{
  "d_model": 320,
  "n_kv_head": 5,
  "vocab_size": 2048,
  "norm_eps": 1e-05,
  "attn_scale": 0.125,
  "tie_embeddings": true,
  "init_std_o": 0.00413,
  "lr": 0.0014,
  "beta2": 0.99,
  "doc_mask": false
}
MLP neurons of a small language model. Each row is named by its layer, matrix (up: input weights) and neuron, and shows model dimensions 96-191. Each number is 200 + 20 x the weight over its row's rms, rounded and kept within 0 to 999.
Before each neuron's rows, "fires on" lists the tokens most often at its 100 highest values on Wikipedia text that the model never trained on.

fires on: "k", "er", "or", "lic", "est"
L7.up1257,262,199,242,173,185,188,212,208,220,214,210,203,218,200,198,150,175,186,202,177,185,195,178,223,175,165,189,177,223,215,207,196,226,190,160,191,190,204,203,186,207,207,179,189,220,192,209,162,195,179,213,200,192,206,182,183,211,238,193,204,184,202,197,172,201,201,193,196,231,170,194,193,208,215,175,201,164,189,191,209,201,195,173,202,195,230,240,238,202,190,197,202,205,186,198,192

fires on: " h", "H", " 2", "w", " H", "."
L12.up839,200,183,210,217,198,170,189,215,179,204,220,222,197,217,224,202,240,192,187,230,213,199,223,198,206,208,167,204,185,182,181,204,187,185,185,202,179,200,211,225,236,177,185,223,190,194,189,184,229,229,222,245,192,205,176,216,200,201,243,215,214,206,255,198,194,238,190,224,242,195,172,214,177,176,240,144,155,194,209,206,194,252,210,203,217,241,213,192,180,205,242,222,207,211,185,195

fires on: "er", "or", "re", "ron"
L8.up563,224,204,219,164,187,232,198,206,222,211,196,168,185,212,187,182,196,229,190,193,179,233,145,208,190,171,207,191,211,209,191,208,242,194,188,189,184,193,176,198,195,235,172,188,236,202,219,177,178,162,160,237,190,194,194,218,203,196,172,167,227,207,206,189,186,190,228,211,193,165,202,232,188,216,172,225,203,219,165,176,215,212,208,176,190,211,219,222,196,173,218,179,231,206,181,187

fires on: "s", " ", "ed", "or", "al", "id"
L9.up991,224,182,198,222,192,181,178,182,206,210,195,198,190,207,197,199,217,177,185,201,184,203,198,231,211,196,185,214,190,204,208,213,172,209,163,200,204,201,187,229,197,197,184,213,173,209,213,218,242,215,244,200,192,137,202,154,180,204,221,189,187,185,207,188,206,207,184,179,227,192,227,221,178,232,198,188,182,181,193,224,181,181,196,180,181,221,201,191,188,187,208,189,223,242,194,187

fires on: " st", "st", " (", " St", "-", "H"
L4.up1167,199,199,180,207,186,180,203,208,176,229,228,175,196,182,205,174,174,213,156,155,182,222,200,233,148,210,181,184,218,208,199,216,186,170,224,185,193,207,226,223,196,242,190,203,173,225,203,168,206,200,230,206,199,220,243,169,208,216,211,173,175,211,195,163,180,224,210,217,228,192,234,220,175,197,205,191,236,188,209,198,192,170,164,213,222,215,212,200,204,213,191,186,183,220,177,214

fires on: "s", "y", "us", "age"
L8.up1140,176,196,184,209,193,203,186,191,161,181,177,158,199,222,192,169,218,176,196,185,159,170,206,201,241,180,203,165,233,195,208,207,238,223,234,211,181,223,169,231,203,173,207,174,182,178,210,214,225,202,195,236,201,198,218,213,174,192,219,215,236,162,228,170,201,187,163,202,178,214,201,190,190,239,222,203,202,210,200,202,183,207,183,202,198,182,169,208,199,195,207,213,188,213,185,236

fires on: "a", "la", "×", "is", "ly", " A"
L8.up1085,176,197,223,180,201,196,210,223,197,219,205,174,138,207,205,194,196,192,195,188,179,155,207,184,223,198,151,190,196,185,185,197,224,230,230,204,190,181,213,228,212,192,213,226,184,230,216,180,170,185,173,239,187,210,207,186,206,227,207,227,218,218,245,184,203,210,208,195,207,206,215,196,191,224,194,198,227,207,184,188,210,209,187,189,221,211,204,235,220,198,209,223,183,199,179,238

fires on: "ist", "–19", "ment", "s", "ation", "("
L8.up1200,240,213,219,155,237,214,192,188,170,172,190,206,206,204,214,208,195,179,207,234,190,230,199,200,158,180,200,186,185,245,197,202,195,228,189,200,193,216,199,250,201,203,190,195,225,225,199,176,181,204,189,224,193,202,228,186,205,178,197,189,204,211,159,164,235,205,195,218,201,195,225,193,183,188,195,187,192,199,163,189,152,197,185,204,186,200,218,189,239,204,166,197,226,196,197,208

fires on: ","
L7.up1166,198,187,218,216,207,202,220,234,182,215,176,210,173,195,192,228,183,171,172,167,190,169,210,199,217,201,231,195,169,211,201,220,209,244,170,194,200,196,191,221,227,182,153,140,208,204,220,221,224,199,203,196,176,192,207,199,215,188,198,209,180,209,213,196,208,255,211,182,166,191,205,231,178,227,183,197,199,212,211,191,200,166,214,201,173,203,211,178,213,197,177,230,212,244,170,194

fires on: " a", " A"
L8.up764,195,202,198,206,185,195,211,177,185,191,186,158,190,240,209,192,198,220,193,206,158,171,206,184,193,221,176,203,207,199,195,194,212,197,223,176,212,201,222,226,214,197,233,197,225,198,221,187,187,163,200,222,196,201,193,210,191,177,171,227,221,181,219,205,160,232,207,204,223,216,213,205,204,224,192,187,214,228,228,244,169,208,162,185,173,179,189,251,237,222,204,234,195,182,191,218

fires on: "n", "e", "el", "i"
L12.up1000,173,216,163,196,177,214,204,172,180,199,214,171,186,191,197,180,207,199,166,199,207,249,188,210,178,193,211,199,174,190,205,219,202,178,195,205,168,187,182,209,195,220,209,198,190,212,228,223,172,144,194,204,190,200,214,169,165,209,231,204,191,172,199,212,201,241,237,225,222,196,231,196,184,198,181,222,210,212,215,186,212,242,175,228,224,199,208,214,197,226,193,186,214,239,208,187

fires on: " (", " \"", "-", "—", "\n", "“"
L12.up597,203,213,179,176,191,199,200,208,197,198,180,195,176,229,209,203,209,229,201,225,193,200,211,185,186,218,183,188,206,161,223,224,231,199,215,165,203,206,204,187,220,192,200,192,197,235,194,170,196,187,222,227,200,193,220,171,225,166,191,180,206,188,238,186,193,190,186,171,180,236,192,224,151,198,217,213,188,216,204,202,212,185,195,193,195,201,172,200,219,239,220,185,198,210,179,221

fires on: "est", "ut", "m", "act", "ra", " each"
L8.up953,198,186,203,173,196,193,207,157,205,190,204,202,196,176,187,198,238,198,214,217,213,175,191,237,179,232,201,187,193,210,224,244,210,223,202,194,235,197,207,215,213,189,178,229,205,199,202,207,225,193,140,176,178,171,205,165,213,213,212,199,210,197,200,202,205,208,169,237,186,188,147,218,183,174,189,151,198,193,189,214,196,194,172,212,223,206,242,240,183,225,223,198,228,201,186,210

fires on: "d", "qua", " gr", " 15", "or"
L7.up87,215,185,206,215,224,235,165,185,244,210,194,194,201,194,166,187,223,153,201,195,180,199,214,204,209,183,195,187,234,204,214,193,238,170,248,186,212,192,227,192,179,167,191,215,198,204,187,194,217,224,209,240,195,181,184,204,199,197,204,201,202,209,237,192,195,182,191,179,198,196,196,230,167,213,177,157,207,199,219,185,231,211,197,192,199,218,182,204,240,218,191,174,231,223,198,241

fires on: ".", "S", "-", " S"
L4.up187,257,188,204,193,220,193,191,210,177,213,183,192,181,228,185,201,129,233,195,207,201,205,203,228,171,190,162,188,207,199,205,230,202,199,205,210,197,204,176,207,227,191,183,208,190,184,225,189,210,188,232,275,160,195,215,158,244,189,190,163,182,199,196,185,189,191,203,223,225,191,187,213,199,202,189,193,200,194,179,204,186,192,174,164,203,205,193,232,216,242,236,175,206,231,156,220

fires on: "ed", "red", " Al", "tri"
L12.up1025,193,188,176,203,191,200,177,189,184,201,179,205,186,176,183,150,211,186,147,220,177,232,223,224,206,203,187,207,202,194,207,213,209,210,200,207,209,208,192,222,205,195,177,202,222,187,214,208,197,174,168,187,199,177,237,218,196,167,225,209,183,202,200,196,233,195,190,173,213,241,228,196,159,205,204,175,195,176,228,223,192,183,198,176,211,184,152,216,211,213,193,204,196,253,188,248

fires on: " |", "ous", "ver", "ly", "an"
L6.up100,203,209,182,219,229,173,206,231,177,173,203,206,197,199,188,208,164,176,170,196,202,190,177,182,171,197,202,165,179,236,180,185,190,194,209,204,218,200,239,203,230,169,200,168,192,215,198,184,211,158,180,207,189,201,230,189,201,222,223,218,184,171,229,196,166,206,223,206,211,204,215,197,214,216,200,197,182,212,179,182,200,196,163,210,194,182,183,179,204,209,177,235,195,202,176,193

fires on: "gen", "ing", "y", "ham", "n", "ker"
L7.up321,214,214,236,176,219,212,197,185,209,174,206,164,177,204,185,204,210,237,200,221,216,184,228,222,143,192,158,169,188,199,207,222,225,203,184,180,244,201,198,197,226,223,226,193,183,219,219,190,196,211,197,211,201,194,238,165,208,193,179,203,215,199,190,188,190,195,183,204,181,187,184,194,203,221,175,193,203,252,199,208,201,174,192,207,197,243,196,207,183,196,212,188,207,172,176,194

fires on: "m", "ut", " of", "f", "pen"
L7.up195,185,243,185,205,199,179,213,198,209,183,174,172,208,191,162,202,188,207,202,198,200,179,194,205,179,221,214,195,166,198,168,221,168,201,200,200,204,178,202,222,211,165,178,210,208,208,189,199,196,194,174,211,181,213,177,162,200,205,214,194,208,215,218,153,234,208,175,236,199,230,196,244,163,203,171,164,205,199,173,236,216,214,149,184,199,192,189,215,222,228,257,168,216,209,198,229

fires on: " |", "an", "al", ".", "ca", " "
L9.up935,187,240,201,220,249,171,221,217,192,187,156,221,213,171,211,175,118,187,190,202,170,202,214,222,225,197,191,190,158,222,188,193,191,195,217,165,201,236,224,188,187,173,210,170,219,211,201,156,201,167,196,196,199,214,231,197,234,206,199,178,178,187,214,208,198,209,209,172,217,165,205,215,211,214,187,187,156,218,229,193,198,151,195,208,186,213,228,199,200,217,202,206,203,223,203,226

fires on: "s", "ist", "en", " 2020", "es", "ion"
L8.up344,243,189,250,180,188,198,231,222,166,194,201,197,220,179,241,221,195,163,158,190,192,188,182,238,202,184,200,191,204,207,242,208,203,194,209,191,192,198,188,225,226,166,199,169,188,234,189,166,185,215,181,236,203,217,180,143,201,194,210,200,200,181,189,204,205,209,197,202,210,221,182,183,230,232,184,200,188,201,177,206,191,194,214,211,183,232,189,240,217,185,201,179,237,200,217,235

fires on: "ge", "it", "ide", "han", "man", "ten"
L6.up108,208,201,202,171,219,192,218,220,219,177,194,166,179,210,208,209,220,173,175,213,181,148,168,231,182,157,200,196,199,180,190,201,204,222,176,189,222,207,173,228,228,170,175,213,210,237,223,199,203,196,206,220,203,183,195,222,186,194,196,207,177,209,216,195,205,190,178,218,179,198,192,208,202,217,175,206,145,181,182,163,205,213,188,211,187,226,218,208,170,218,193,185,235,211,191,208

fires on: ",", ".", " (", "-"
L12.up204,190,214,203,189,209,185,237,228,187,204,185,240,204,217,199,226,188,231,206,220,188,159,200,225,185,200,181,164,223,202,229,233,218,226,182,216,195,205,232,191,213,200,178,202,212,231,226,169,218,183,201,217,185,205,193,170,214,198,174,170,234,184,219,187,193,190,202,243,197,225,216,186,188,217,214,195,209,228,172,206,208,168,172,188,152,196,174,233,205,257,185,198,198,208,212,223

fires on: "ing", "n", "u", "-", "act"
L8.up228,196,186,193,153,168,234,198,191,211,181,199,159,193,202,187,197,218,175,179,199,243,183,213,193,201,189,170,185,198,190,217,217,208,204,207,226,222,213,185,219,216,214,205,186,168,191,214,200,193,237,209,173,185,193,215,194,208,192,202,176,198,213,206,216,240,256,207,226,179,226,213,188,177,194,184,172,198,231,218,186,179,174,194,207,216,226,188,203,195,185,172,185,204,197,168,171

fires on: "n", "i", "or", "d", "ian"
L6.up365,235,197,200,209,197,227,199,191,235,207,210,170,196,164,160,178,183,197,210,197,176,206,207,222,229,164,198,170,231,193,225,202,193,183,179,220,178,200,195,199,201,196,138,198,231,173,213,216,212,209,196,221,199,206,211,207,170,223,178,206,218,207,171,155,212,183,206,202,193,184,203,192,190,183,164,175,219,209,195,204,228,195,185,215,167,247,198,216,242,175,180,181,228,186,185,228

fires on: ",", ";", " and"
L4.up141,197,194,224,149,227,200,215,217,189,197,182,174,201,169,193,180,178,176,172,191,171,219,227,198,176,194,195,161,198,217,210,216,220,205,172,172,176,219,184,211,242,199,164,188,200,215,214,210,218,174,222,220,188,198,201,173,251,182,202,180,184,217,209,173,214,192,201,202,214,202,202,213,202,222,173,163,177,212,191,173,196,210,181,205,170,203,223,212,198,246,198,201,221,209,177,206

fires on: "s", "it", "man"
L9.up1238,244,204,223,196,198,200,169,225,209,192,211,183,211,199,208,226,243,201,206,183,181,228,185,226,172,183,191,171,182,228,191,212,185,211,179,176,223,247,173,274,191,164,134,208,195,233,234,182,198,220,223,190,184,182,205,132,220,216,221,201,203,187,204,158,193,204,182,193,218,214,213,201,211,233,189,196,193,192,184,182,185,190,194,196,196,204,192,184,185,202,204,170,223,198,204,201

fires on: "s", "or", "p", "aff", "mo", "cu"
L9.up877,228,196,171,229,215,212,223,192,166,194,130,184,172,201,226,159,218,207,180,202,200,170,175,197,196,203,189,166,263,190,202,210,213,220,182,199,186,157,194,193,193,154,198,207,208,184,232,215,208,216,169,205,182,201,175,218,205,167,183,197,200,144,189,194,193,177,198,165,210,218,193,193,200,219,181,186,195,177,212,206,214,226,190,218,194,224,200,241,216,200,192,191,191,235,184,219